Weights of a small GPT-style language model, trained from scratch on English Wikipedia: 686M tokens.
MLP neurons of a small language model. Each row is named by its layer, matrix (up: input weights) and neuron, and shows model dimensions 144-335. Each number is 128 + 32 x the weight over its row's rms, rounded and kept within 0 to 255. Numbers have three digits each.
After each neuron's rows, "fires in" lists the words (lower case) most often at its 100 highest values on Wikipedia text that the model never trained on.

L3.up659:165137185089076094131112162123098135119121133071092144084179138104147106145136172166133126075095049113080171078166153142162093159198182132081180095099088127103054114160183080163167119073151126165080104206153143092149076162124118085128135109145116147137100160134101091075146128195215139101175088135092165077129192119094163128164174116110144123097142098129139164148103137107201077078121122126202185094142071124099116082122089144157133098130128142135124124120128147100074192089113100099126115046140066126113087067129145196089066137129114094183135154137152112070167110111210127117
fires in: "for", "in", "on", "at", "when", "by"

L3.up1261:134187099153090151140134106107137115175105127124138124110084189138095112158151109112090123105095134139138111094072098103118161192113196101117104207165103147148070074138110072111184104151104128151110129146159112112111086108118165126137073098136114119093101165143103125168172060106184140060095134238107113080143121127134024143129137163078105033130124132123130078120162119141186090187157103090146118103158127112123136173143146093173091133158069125136076134141076072171172106187072099129105135157140085154108118072101099167079064176090137119127084059099085144096150135128179120118
fires in: "to", "by", "on", "in", "of", "for"

L3.up1487:132134096136143123096098093161056165116111136159185146070143137103117119172126186116128087124123120053116092101122133113138096140067139159157168137085130072101170151148034140098119118095093098088139141129160138140108106140171177075130084125144148090148054105132188125096130105134107159117107120117160205081122159114101094198178117096118112167123114125115173115171148105118128096102137131117115115160126146190090122036070101143192134141160093055123111125075136134058105144067197149126151114099128163136127150121083113138098062208122106094104152181123161135082158078122171124157
fires in: "of", "one", "1", "an", "to"

L8.up428:165132149153153064146151077131150155080084117140163115115161124088169156145100162110093165096121182165139135131132123088110121145168116120115108134159109141100095099120201116165133127124100074178106183080108093149077082085173167086129112098084178168171143091147145159124146125134202139170108164119099161182136093112126134176118159197176154165129166152126135116147194158140114143099104096098085157134129052139093149117162043091105135178124068108087068113136206095106073168093168138207135132173129153141116084121146133104116194151106120084132114156120132173102126137128126116112
fires in: "the", "were"

L3.up879:135124170106110151083092160185115173124101121125136107042095124154177131063119092120128131104142124172107130151121031129132134100141145129141144142150103148096125099159102120127132168153131085172069132108063135221106110077115088100110117102166128134151141162110071094175166112112142140140109130047104147140179144153117130162130127150125128149145122143109119139176100102106146164066122075096150145131144170051165121147134105148074123139119149126140111077112113214160118068131138060108103141196126153090120127087152201103122141128108096104147114088112113096175128123131125160167
fires in: "and", "that"

L7.up36:137134185068128120111132118094156122101112152131115150162182108085154134105133122158106165151121122157136147135142105145146156132102087166140163100121127103134090128163132144173099079099066131128128150191141077110177111127156115102100133126155152121137196098157130134111139140114081141169184145196064149116145094156201140160048160097110137099099118103135191144188110196070183127070168093098095145104174074160134156125166164177124185109148143137106144122125108144047061120123167117156149151171119146077114115178126126098117125104165091218138121117163131106157182104107119132152
fires in: "the", "his", "own", "remained", "former"

L7.up815:134142103157134158116153111173180173067075064119087137160123088137120135068131168103127121041103125152134103132116123088125116152130157057100186176141117090114086099055120149142085135103161121184119103114146065144094166083146104146043082137164143138182123139088062119150136101140115123130096116186123156121075146172081139137127146108163095105136081134079113169126170117105079172137113126112138052117111132167179138148139120110059121140128138147155095118187145092156197164144085129174164130125162160114083109090120195131083113135054087100148080162156119146115145123167120158139
fires in: "and", "but", "who", "she", "which"

L3.up731:115075122135074130169110124112098095166133133092123102125144126144100116107115188128162113064132095133087165162128050120155033135186176121126169173098104161120150059170131155099186143133109084105146127115115039234125154176108133126214154107091188109141125141166094107100091102126131115104157115105144112084069155129104144134035106157148120064153134110118132105121115149118133069102141100147195170150148166127141163144187140060134102126171154085143095132116147102173111051123065117125127126150130101130146142154123131149118185130107144095164082190119095187112065098194124145113
fires in: "in", "by", "before"

L3.up95:112144140096104098069106177121149105152125073095098113083142157183135119081106183156102147121116133151114141135084106107130153158162188058121149127171142174138092112131143125114116140108134110126123142124112116112065118106106142109197084164146078169130105171151122079095123147128104104142054195131134102127099128159105142111141145120194108106146126075061111105086161133092131127169161098093159173127146100128142181129153181126093091145130125148092103158132139117136134169133162084149136131111095133100132180052111108134135167127081094140165156171100109153137100138155148069090
fires in: "for", "to", "at", "on", "with"

L3.up158:159112146146136157154166169099162084114133065102155102073130141140133098115138147146128106054140157129146145076167112159152122159115146128142117170139112099110089097190143148118177102117079106176104144152141080102124122082145076035133145099123190197110134138082131111184077127127100145165120150137126122099100152040148102174118110123127143122123131119094210132100120100127166121066081128110129156150175128130172162131146086131188158068171060113129165152089143142057094125142134135138174168147111123112137133135134139162058157166164128138169131092066103154159132108151138130130
fires in: "a", "and"

L3.up149:101179116099164148110158186110160166209109171125090079126154146141129103171133174170080125101158132156139178188132151144093097103192161088127180133128125159082106115114129118118143169053102130152121132088067064162055086137127131145172133073144161100106146157187101119082147118137131089185159170155129146144125137188156129169123149103184141161137144097127137115140150122076122087170114128110180147178181147032062205149083157156147153135141122131100118093125145102153164192106104039116182094099133154138123162129056139116077130134116139087135101129088123174116119145139131087160
fires in: "3", "5", "6", "4", "1"

L7.up170:153094155133120158171072156176149094058129114140111126086122157144132155157117193098198150050157141097117131109102178116150081132091120091113148174122134128184105088151097089178140098108104072063092139155128092192133191102164061131120138158174097135150039104147095100141146117106084100112117151104119160100157133090146095191107123131169192123122170173146105132156093088151130194092136108102121130113142158125111079076077174198143111082113084139127071114136077098112186152098164112169159150190142124120086178124100134165112127107097118112125155078134074197153127168151153091054
fires in: "and", "or"

L7.up852:151114211192113130124144164097170120138148083125104101122095182154170132101126102119112128108123182162128135069125125133117115176089138148178093110132091121171141146154120131100166121104159105117120144135095107139116059045176089154135115156130160170097113146223120147131087112128153087094102140178092155158169092113135152140073181102162128155095137084118109188154099131111081087098116117092126161126111107083141129125124123097148148125121098178159141139119159055129141142177142166069136147183130109213162130170158101152107152087170131087072109145120095079131087157155135158120
fires in: "the", "s", "his"

L3.up1554:115171173062145161118173127097185178187119095098090186114132111095064159078117079171119133075120108172130186143090137137139089143097129160194137149179122105116169064131090066183157136100105082127121131135102084141112109100112134172129108085159123123082112135099105114167121074167129127120136165150118142069094118101141135124119111126049193137127209098101202147073171088121157174069126058089174129201161169163098122116145075151082091089156128115094111152092192091191110081103172124140092115150150127116111100182113137161096116152117103066093115120104112172118126156123118105110
fires in: "and", "his", "its", "her", "later"

L7.up193:144199122087137057091129143101157148169108146132132111126161143052129126167110144105108142092111146141108159098155154068151187180113134158125143154116145159105161093144133141182117130104153138138108160126108104138087101156170155052141105076085237205145177079121114164135083145059076101120162131139121095123141114066164119134060160118165142143104109128117139155125109101097122158137139131101183133175180107154104170116123113121083120094167124124137150125149154129119148117061158169129114124119135158123163139072098172182120162142122147181118151140143096158130147094100159178126
fires in: "the", "and", "a", "her"

L3.up96:137130185103123128096089139082131134090149139088101089080184118175117156156124139147222099099143130162130078151148172108142077165137151120103070130128139139126088123113125167130121135111078131108128144094078079081066111127126169155125164110174172124108095152128116131193148167125190120156141151166094110125161188148157134146125121109082110146127156055088175121091115138109104114128140093129146157122145168079125174099135121155072119120092160121118074101147121083116123109127211099159166160131147149151110143135088133133100145140086110140144104152133164188130137126125150163133
fires in: "to", "of", "into", "in", "as"

L7.up1440:141131112080111139052121143178063116096117136115087064124199100069120124180120164083084181122120085144098101094162134173124081171111130122151141194116132106125116069148094091148080110043133069135108170065145133135116136139128118155117104076131079216111117136059165140121099135116123102104200137131132143150083133085175161124096173157136130142117108118153133097114116102045155179107127099118142114100115138116079124125117123167184167124119090111126138164175103155146113057151118129127175091168129070141101151161100117177113092105083125128222089166118156185036110113140106111115
fires in: "a", "an", "is", "to", "year", "on"

L3.up1056:142177127121116099152165149137138096157168171091081132094146160121084179139156139143131116160144141147105173205153239131160044147073138099103120107094132078109130118098126088131165154108087168143118139083177138089097142163115154113153137075071163200111061132112186073093143176119151082121177110148103158099142123150142097096084119101156112116065141105139165066109119120112055135091134057146122108134122112124101122101191129114128161077116115165138076150122192144145100160121149075189077130113140190158083120104111192137103171102110091109156095196089147140098132126136080165110
fires in: "into", "on", "out", "from", "while", "of"

L3.up1132:153152140078072122118113148156092151154121110113156107089179097078191081117111075111150088170132048165101170094079065154144149142159137126088155124140116153118061141084137108127134157114098089162105118145132192205159135137134134012128128147144114119150113137084179122137116088116148107092180121087120099142107179137174161156127123120150085131119118092097147159139151094104152115170142095122074150127143103153120140183078124129184106194130146124146169136112116106155130103154156142152096134098154060114097155149112152160097103123154110145126126129115015138111134148110235091166
fires in: "for", "0", "by", "the", "of"

L7.up882:140119148146101105178098169119199119089171144163104148088165114145141108122143190115137105098108141174122117052153118144065097148167136093127149129179141157161101074109172133157111119108091051098101126117103132133106103144159115170146144136117115114135105100128135168159189189128117122099127181190138117161170171140146117198199175139172102128139149156122104130131081124106076107099137125134119151098130130139114072115156114099139097121145097093157080204123150161096094161129139129137177146114121191106130138181143124104114115143205140081175117111107105157218124141115120128074
fires in: "and", "or", "e", "at"

L8.up192:124144197083096102144116126138142165105114137141134180079175155063127142173148109142143119110116122141095121159147181107097106131159078115156136085107167180114089118189142105147047112104119078096125143193120128192109156121106155092127109107173104157134153139129098145141088168157146094162163126178110155126110146067130105101137125143133174083107121043151208117159135101070157164135148132098138104198121112048118113143155045138178072157120116145105132152114177166127135112124076084127197133101086136158151101139123115130137134120145126103159100171119048126127153176116127087113
fires in: "a", "the", "an", "national"

L3.up71:119088059173122114109142185126135101182098167089056105153157124146151072112129154112078119069203115121103180113127138117120166119159125092143119156036107114132116170146169097164082070139100130145129142144221121147133076158146143159144150123155175115132097205126090173143109157138162102089131124138145123126129123143146127130165165099144147152144103150116168140097159086190147083166134122149166121161108111113155137137175138107080131132103069169097123118132181128149046094120147140115100140161105089143068177144094138131095128177118084130137106097116128192094115121164101134098
fires in: "that", "he"

L3.up1533:131175110190065046150119149103124147132101171121118158125118085135133180130153126150185116169058127081139097089122150082132106125134117074120130175155083122168084137139125189157153128102129132060126142185144167079122115080147111137163176070143102159160152188102125133157149138067091119178179160157126182122126155133134095201155187111093146139113149152087146160102119161134137079150127169085111177123176130142126142114097200172171114185163097154138118096117027119117082099064159127130139124076215121140131171092121161120118117154124112138151114135124145149119142107144162140108
fires in: "to"

L7.up1647:177187133155103118085123105100081172110100125100120080089139170198093104073099156175137129150149112140093147087160102105175105089105151138093154083066127074107148103142137087151116132144117090067122129100168137111130076134144122096119177137137122220102169113138172196154109130132128112135157152127135131161149115098143136114108113104147124124096125098088203163088099160101155134108098172100139202076122078148142230103150076088192106117131146181162162127093162163122065127143072070164174107133106093178073161110094108139106177141121129106100120192136118082164093149172146120147
fires in: "the", "until", "from", "at"

L8.up1124:147181182127109070077085103108150136095135114136144121143086133160175075097148147152140128115134168105131153125166056113115092125123116111126099118118125135095107127151161115151173104087077138102126157140150079132138054128163072105144135115126135086170138134137161108130147123148135134157111147155181091172108122103152097111145102132132116118088132131119110107142143151113096066042145145125117152102143160128135154141120134152133193137137168133164123158119141073115098142109194136114086116210158156123127122110141081157065162114190113058111078111119103106127087136126066148209
fires in: "the"

L7.up1396:166142102131144111106203169113137112155162143157179140131110155120108189155127171133134168089138161144141170115132097111100075134018112117120091113155102112068085111073178095116165144086134177123134136101070063129089091136145122166157135099117156136133133135176106156148163115048077113195123237098103102156102114097187133071133167123132080132065138138137156184097177167141158181059151142124099155121145098086046128156114120138131120093161129155136115169150138143100140142121129141098052111165160171141123148129136161145132155153172161141128080130111105127095070144127094183098
fires in: "the", "his", "s", "their", "her"

L3.up721:108128190107074109118104129092092135188145155129158128089119181122125133067141092109087114068123149122099193129107161109158093138183126123143078123151114161160174124118132120145146170147147083128073099190123070131179124144163108085182081149112172160162208153146148078161163083119080133134076138138071160176163083124087122094090173137051139121042132151148153163107097144061143144064089077121158210138127147102154187098170145104101121149077129139119124091066168144158108095175135061102102130170097129122091118101125104141137173149166112121101102099177134132139137165133124145094
fires in: "s", "with", "and"

L3.up10:129121136122166131108126124153113152072140105093145136098100143137152059147148117138087165117140089163078137146110116177101074162145140173078114094045119120126152179144148063122121076146102133125088133050144103155153064150159141143158115137112188087188085142124113123129142100137139148069114125096117149143164144143129062139088118098143146177161128153075126167081161095125129160099085108128163102138135137216088086143134155187085062110161134086081065129088155118096139078094157103142127077136123127144105122165129122132052155119113074128121132115092167110090134165159154111096
fires in: "that", "which", "each", "all", "well"

L3.up556:123103142102083104041139133153125168108179168135124134101142145124133156184140101138128107131125128114108147098079112127161149128157152111101077134129100154167106125134150120094154101108096144101115142153205131066128125111144123173147141093176090135136111150147187159113108114115158155094117104119137189114156161077187068148104131122161180139113108127071157097098159088086094140127104092109108110168146082148116115071121141176141132107148143176109155117135174131120133121103118081142174078103092035131087106065186148150097086156139079166161101143110151136121062147144194101080
fires in: "to", "from", "for"

L3.up1062:173130116140142083070129146143133074149116147185101149107167140023151154106119074169132129133061097087128113158164148130188106108140113113109123170173111084114116172124045212162133121100130129071108096145192180115134146113123095128119136110073131109157150215152137141145192113125177166134160115105106152178135088154190158093119145132158120128137068164130168150101051174092132117201116144125107128136139107101096110103105165121083120133141099155127143123086130088124137085112103180131118078114167122111108114123127172133108140141152100161113076124182123171101116113158160121105
fires in: "to", "for", "gleby"

L8.up1021:146142130079144129126132150106141148126107159100162114137151154162143105048140164152030142077124149160147147105159104219156056117062155107131116112121122136141108138133082129146082164102136099150096119073151108145127150130168110114148121108150140184170145063166164122168095125141164129151106158139085107110092100094140140159120153104141126127126173115093103072155140074101122085056099148117127158140162125113120177092130138124167132148139131136141075138140140093125046121112091102142067129121125133152118152154102182152124170097134143100113155170135110147108133091128127096158
fires in: "was", "were", "is", "and", "to"

L3.up1630:119126152184143121092161139106099136134123187116076143144187134121160109089127130170126141122118089162093140126151159130173103146139153130096073093082127116141168103156144118125136142114129101180132149158131139212128087150123134068137179098133173059118098154118106067142063139163133133146206175085118074087142130069170113186094167092146152123117161186152155173119114136101204099090132107127148182151154137137097109140120157149136078081144141148135116138091119166128067031133153164117138076141151159114095151100105163126140149226125093118094124169034145184184097119155126057105
fires in: "to", "into", "would", "was", "began", "from"

L3.up287:122153152133090121116112149168150166165138101082132115093146105152145146153120143137094119145161130063098083140074091110148170164126180116097130160161109157142117122150143113113076136126108100102077158173168082129121141108140138175073073119191105146157105163136149143080168137140135125106138168083110141170124186114162126158173110089149074145103178114132157125050123082106159166059072082142139108132146114113126123130117153152155112135128105083190154129177121103156100096107203156154141151139107120124083178100149164152115083064027093214150139150104118229200127104163094121091
fires in: "to", "in", "of", "for"

L7.up696:133147186044141037145106170128100138092046161133107150165141123194095079128139166087141112073087103155161099156085202132177113116124151129170116121169066094143084094190195115141108110147155119111163145104137146111085083135167113128154180180147115141072147084152168152146064143148190101105156170106085117201130114133160114153082165126069131213080137171110157067141200134142127108116134064118186103159118111150205185085122152065132087144064089100125076127124206124146174151132107126099195086119155092177086131095052146118121137095126146155172137173080145168128132158153122136108
fires in: "was", "is", "been", "being", "be"

L3.up1345:133117133138088158016157077145150108164094145110065093176142148116163142113127088139087109064099149177135123060070108093161073127136168161198125095117152091153172105141162094136121108154116110170085107171126207183072094151079184169134095122208165087142102145125111142115127145215200149129028175113109143142103125149117137097053185125115149099118111154100156113147148126094137099144134113081126153147139077142051121151134119141096140118080127119145109161146179148164121122116116138111156109130173114116081089128116113173144140194134134141133115127092156132125121139155116146155
fires in: "by", "with", "an", "for", "up"

L3.up1164:135110091178168097147129158126178102133123114101096132192147142176135110129154151092071103127174137126130148179114108105102132135163141072121116146132147165118125131105147126138109089118156110161072137184181142099139092159134118142116085119117216169116138122139111145148081139123173135104122109207133131136113168111150089174084116136154144089148121166102152050066109122121145125159125071098104127178136122147124118146141139114108157183179164115176126133145145089114129171051161113140117111129144128163110129121117164165073117124222083166153084123084073124141131104114155070190
fires in: "he", "she", "into"

L3.up492:122143147102088121139183147158160161149081218103083113092147069112130128103141149193099104113149097196126100203141169116167052158090156152084084120119129116114112106134093079120110106017123118147104186086177151119125101137151112127078206135114192115210145142125146131131134128184106077176202105143141147132158157144157136186060137150115151139084146107161120083124087154117202159119132099145113130155102153167092181085148163118067093070060151133159102222120167103149078114087166143142106089152159099119095125102104126141069143051127112127162084155162102149121164086122127119104
fires in: "was", "is", "left"

L3.up1184:158134150101153100103148112091188140145099115138139123103158172151205115151146100113135186173166130127094115111050100089167105139153190087141075154126134160143132145112121187150041188064176153124108156120105124048180089076136126152120106202169218137134074180090125096089166129120129088111129162077138125133141207122117093141047155109124111131152129081098116101111170148070114070115127065155176124083158141126162185148107181129150116170101180143130102093167144186099090164174128119173156108157129095129108155157121170142125135103164163119128180142180135123170087128083212152129
fires in: "for", "as", "have", "located", "had"

L8.up960:129131108166152075148172098056154133125117075142153116165154154132121097160097166110117163144122165096142073093128127064185121168113122157203127184169116151122103142120130131132087135086081173105144121178097172139131140063133141173152089110117128106188127175154116138187090147079146166130110162158066102188128120124155121134125154093189149112094081102116122142184071081076103102152122053089168157143146111158073161167154078148071138141115169130120108153168191127118057082114160054119130142106146124087113170143130142139088175097147150184112126130169091097106212134125193103113
fires in: "the", "a", "this", "my"

L3.up73:104177116102108131147121168197139095131139138097117154152136105126168083162135237114105121159112161088083148096131110127095131209193164107105135139090120101097132149120172128156124124110077152125140142154079156107112095122142126090097122096136130145132068143151112185175108172108127112125112164124107122107157167098174137123123204075111085162116158148061140121127154152097074074165165170147163101090116119104151109166144101182133106093096089140082124163167150126097109107124142087139090137137158108122113133126082110160145185184094116137217093152113105081159130089164139181141
fires in: "that", "made", "make", "makes"

L3.up518:131083172140127174069114165180095122084095131137078118100171150106113101149118166090107100091136116116091161167041109120190126163106171139127166097112117102117112160116085113090091129118130092107143188152194133084176154168157102148102113153117177171166103173136201150100107119152165128083127188122132166128136135124152063210101143126111148110172129176076183046086142108141078134130077131132105062128137155081108153148109135171156140171121125092109071131174080090151099106138164160103125102153131124133109160108158163180125111121123144117172144184140128126110131138153065146159
fires in: "from", "for", "of", "on", "want", "have"

L7.up102:149172124153151123147149160163094163120089170111108108133098117141147175097115195099141174089135124145126106086151129126091095198114132097126174109203106130139117081104147124156156152123137134173106102050118079164114139137090049072069077083091139167106125098124061121147140146140151128159186147175118162110153196199051135082131146116130137132128097112083127142163033163118092128155142098165137121186122202156108209081109147073091121118113091157093147079097152138121078096100074102130156116154151132151126083122083159115138139183152105104094086174125150090103158158166086106126
fires in: "who", "but", "1", "he", "3", "and"

L7.up1782:146186136142078141092120143129111161161115159112133084174191115163104129148149104144138133093121141170115127201089119154155081168124158132096059110127122175115106123125167114180134065083092115116101140122169141194178077107123138150178160134130134104147126163108147089150107137103053139104198158069133163135147109107130161149111119118156141114154169074099177141130207131067174127097152097113139102167172154131109136144174179123163139159117088131144094153169164164175191054056114134096162153157130111128131110111117173179129168074077093127182189159071165169152055104126109125135
fires in: "was", "to", "were", "is"

L3.up845:149189157150103102098113130121107114181124100088155136100153221116169121115135140113138088211132138135132175106110192126157115106088152225113143140118134157111100137116060157129136175124101123090130111177113166141129084114147226097115144100128120143137139110114126103139180145188133120112177131174146182138118138071158051118128132067148102114068164136103134126154129128120183098131134105163191121132147137134089148133140124105150148103155133129191101175108160154101161139108036143106158118109149172104095126134143114179144156220091134148137127147126140104149109148097164192103
fires in: "on", "at", "for", "m", "from"

L3.up1173:192170127142078144057088106128136092180117112147089093078138129118146081169077158155133116144135136191112110134140150138121070109081114144105123111083148129090112133133052105136133122161085073162091119123129137137101113149149126082156092066181171107145135124090109168186164105137166146097108153144088125078111223138119111190173166119112089111108123089109186114141156111135138126115163103139134196176184118092118156153192075112191171161133142127197088120131136127099123141138134194146140142087174110125087137126104164221123114176147104071161121161078127157074115114102179137095
fires in: "of", "to", "for", "on", "up", "the"

L7.up458:148179213173141106098090164151088108111185167144088105110173169112174083142156138162146086140079142154091107135150097124171116174147125056155110173129062174062049105122128087174111147133127115168122177141133128112158109105130111168103148173131107134100122146123164137125095121137125125167152126142137129154107052101133113213089167145211072105110131120106153125203162078117098128106116143121106147133103131105169144137109122114114153129117115135185101113185125150144099159093175083152168114120114122089109144114138075133119136090095120110136165150093132111096104152149112148191
fires in: "was", "be", "were", "is", "being", "to"

L7.up1623:135156154091111151147178124125076204134106149128108092102103128179123100093130098121129057145160115149128119108201108103143121108083097122147117177102103096109103110135140117134133130096116136097155085160118087150120154153190195152153143107087152161165109095173141082080138109152108136214177154147122123116183126158176111144093116139086155171075138099111107150152112145046144093134136177110137085150145098140078120177160109081139097156109093154153116181104120094120113103107144161148069106129126168171136105157196117186124106116138080139115088119120115167121113125148035169126
fires in: "the", "bakersfield"

L8.up1048:151036133166108139141178155108149181183091178130063137187179180130152043097097131085125114137123158122067130025161081115152064122035141139136172139126150163157112137104131069154156107141121131095101137084083092148105154136147112198120153112101138134152167146148196171103093109102128094130096155136130144166112187117125120164124137134104066092137137129083137194135134125158162162181078117134165140114143144101092103054116076127128082094117103132101125145087127126178104146148112117158111111180140147147085140146145122101110167130102130105110132158122125139165140135174104178091
fires in: "the", "a", "was", "an", "main", "one"

L3.up613:147109065111133110136170105122078172173140095141151090113134148177151081156107157087106099121155084132088179142079086097179089155101161178075172140105137160105113097101152112139163148130083108065123162141156137114116117121109161124175130084117087167115063121193167095058152141119141108097101162127135108158161119103109123103112141147086156128193118151088156098100166105136137129185139120145132156154168103090121158060115172102133072126199111104155062095098121048189130111105117094142124102094133116144136182099090124178123138179134120105124147088076120162138081143174176110136
fires in: "by", "in", "with", "on", "into", "from"

L3.up1028:148097137137171129198134197136162140146149148100153150100166117136148147111149089115128133154102134093104099159116130082115130160083180106162109122190093172176071088143075145155108140129124119149136156123145127172079145168140107140085128176193149045175096120151164131176164111149146149083115151154100177074076118109207101186104179084112153135102147118086144125097128135101126104076143116050115123107145175135091138181093154140188129138136144092149124119139116153094077126192167117154167142156124114135136095123135153181105168149093114099135149139103088158121103097115153098108
fires in: "of", "1", "for", "had", "elsner"

L3.up1108:147173193165147108121114151171123142141084112087099132142084138165081132149128127148090123149145131186135128100137145081179167169153109151075167130093121118147134105109140099162098117157097165149156146144168190062116101135146062116124117108110158173136133114191141114156108182139149093136049145150145104171138120126103106166127106121099142155136177085110194038074155102151106116108126089077149098164150107201223170106196156148097127157175118149091063162091143159184098116060165076131096135129109119145150107126083165136153151099131134111126041154049084164139109136136106101159
fires in: "to", "into", "that", "while"

L3.up697:110136184147113103158091094088142126120143120116061090080145150073111179123143092148176078153075117130151087194109134138115135139063153100146180155118120132111101093166073155109119125119090056122162119116134132123077131087120123104107154076127161119112142125141124126145101138111153097118115137183102132137064116076172105081156126114129102100072158088100061067134149083140173144111113110061163134132132108055118147142075138114134144086070154155135087126126104139092105118141137105155115101109162082129100128138128140151112117123151173088175109189117076100103090152116214180122
fires in: "of", "a", "for", "an", "x"

L7.up130:157093117126138136155144144108172137184143099066194129080088130119110114172136204093085103121125071100098107154094236127189137069150128086113167125115059152107126074164102144141164121105097121116103186157151100135108138114098108080156065113157145126141122145114127153122151156142151127148149129122119151171138101106143070127183161132193112154087146136082176132123078181132123091094143091099165185171132128086155134123113184131184110146159118117141095149116099167168124068063074119108183131115099117092098122111116177185098118158088098116151155100136115162142152174128135090161
fires in: "in", "at", "from", "to", "near"

L8.up1002:148145213042144103195119161080116123069187091027114108168120153116052093110143100114121129087130112146140106153157194128138148108126122144100140123158122082189136120113089105140151153086146137148104150069120117112084122097127122118175093130166121190154182135164109135149144146099145092211101102150105140162110095150099152116103156065132143128161139211130105155142169128147142135095044188135105049111136146196152198093100120104126156144109117150089103147135150092126095160103072121159127126145147087084127155139137186104132152144085119151151151134153127135114134135151146179109
fires in: "being", "is", "be", "as", "been", "was"

L3.up135:157112115154054091113135133133170114051173107095131128097096118148125125103149113114117100158155156150101118135139069127155100189126177129108144133122104119116134121151173102122156094122123117082121061146105087100115155093087073118127136115176161091137083093146170109136119146186139126118121096144089109105156189168075104102142106172114096115137151085124125168142096114116211137165089161169077164121125149147117103104114092105104154080106193114174045132097163073166130184147086132114127109093093153120117101148118124117145145104120138160132086128115115101088142140144097221152
fires in: "part", "in", "one", "same", "that", "time"

L3.up1730:171126129137133131112157145117055136144164124114132113107107115117128163179131195121152125178143123153100123090080092079084131144172139137125112082085128077097053089134165105169082141157132149127077134154120145121077102129109110103127115159200139065152131191180140102127137146074176132103096129113113137130179212150116107147103183114102116118145111144086129147055132140121160176150138075100093112175166159117107161148106114121091115128154119087169106099165107089130175161111121120115108120199122155132140106124079143159087196153203116107105126090095110133127182140160144184165
fires in: "only", "up", "in", "into", "on", "even"

L3.up314:105140111158100134145093127154145140124145108086070166109148077072138138117141140131137126103192124167102153061099191130154129146165150189082098134066100090144086090160209112111061121126099157159091175144116126117106131112118183157146117120112071137127126171128100193053146181151156094115148066106119133068075162160184073158149130103127150136117137123074172094102169124094104086090069113147155156114131140185172140098133115131135078077101081134126119150150165141135102074142128127089060127160140127113104088118126084137138185128045118067155125175129041151100126114159135109110
fires in: "to", "of", "in", "on", "for", "that"

L3.up94:108179161123137093092149160160107144149168066095133122116126114151157184146148072111077099109135140171159156167135110139149148128118097163085127165135145117172130143110160110169116101182114117140131129143156099060138117100108125147124131121093134136135097147128108166095059111153201128103078101154136107157123135162102095173058100160112110109144118102109151091136134103152185077157112115180129151116105125146088130135171175178151088127151123135179124105067173119088104162104133101166100153103100135124115124123175107101127082142089141104057100150123115098132140122130144155142
fires in: "part", "one", "over", "which", "involved"

L3.up1389:138149137103122112134079097122122156137111135076102115112135138159148112086137136114121186086142120098099074107081129105145103130106145178152079065155144146122134136104116113178182162129130104112102137189095122181105150113123158078131115119113183079139170152118111147078200111153163091143120148106132128070134136191147126130095168171090132154082091093112144115091125152100134143108193149139156199147168084147140145145126162122080114159145146109131124130114138142125139135106156133090135150111170137148121154094099104158074131150113114081119103153118060110100109124146081141031
fires in: "with", "of", "about", "for"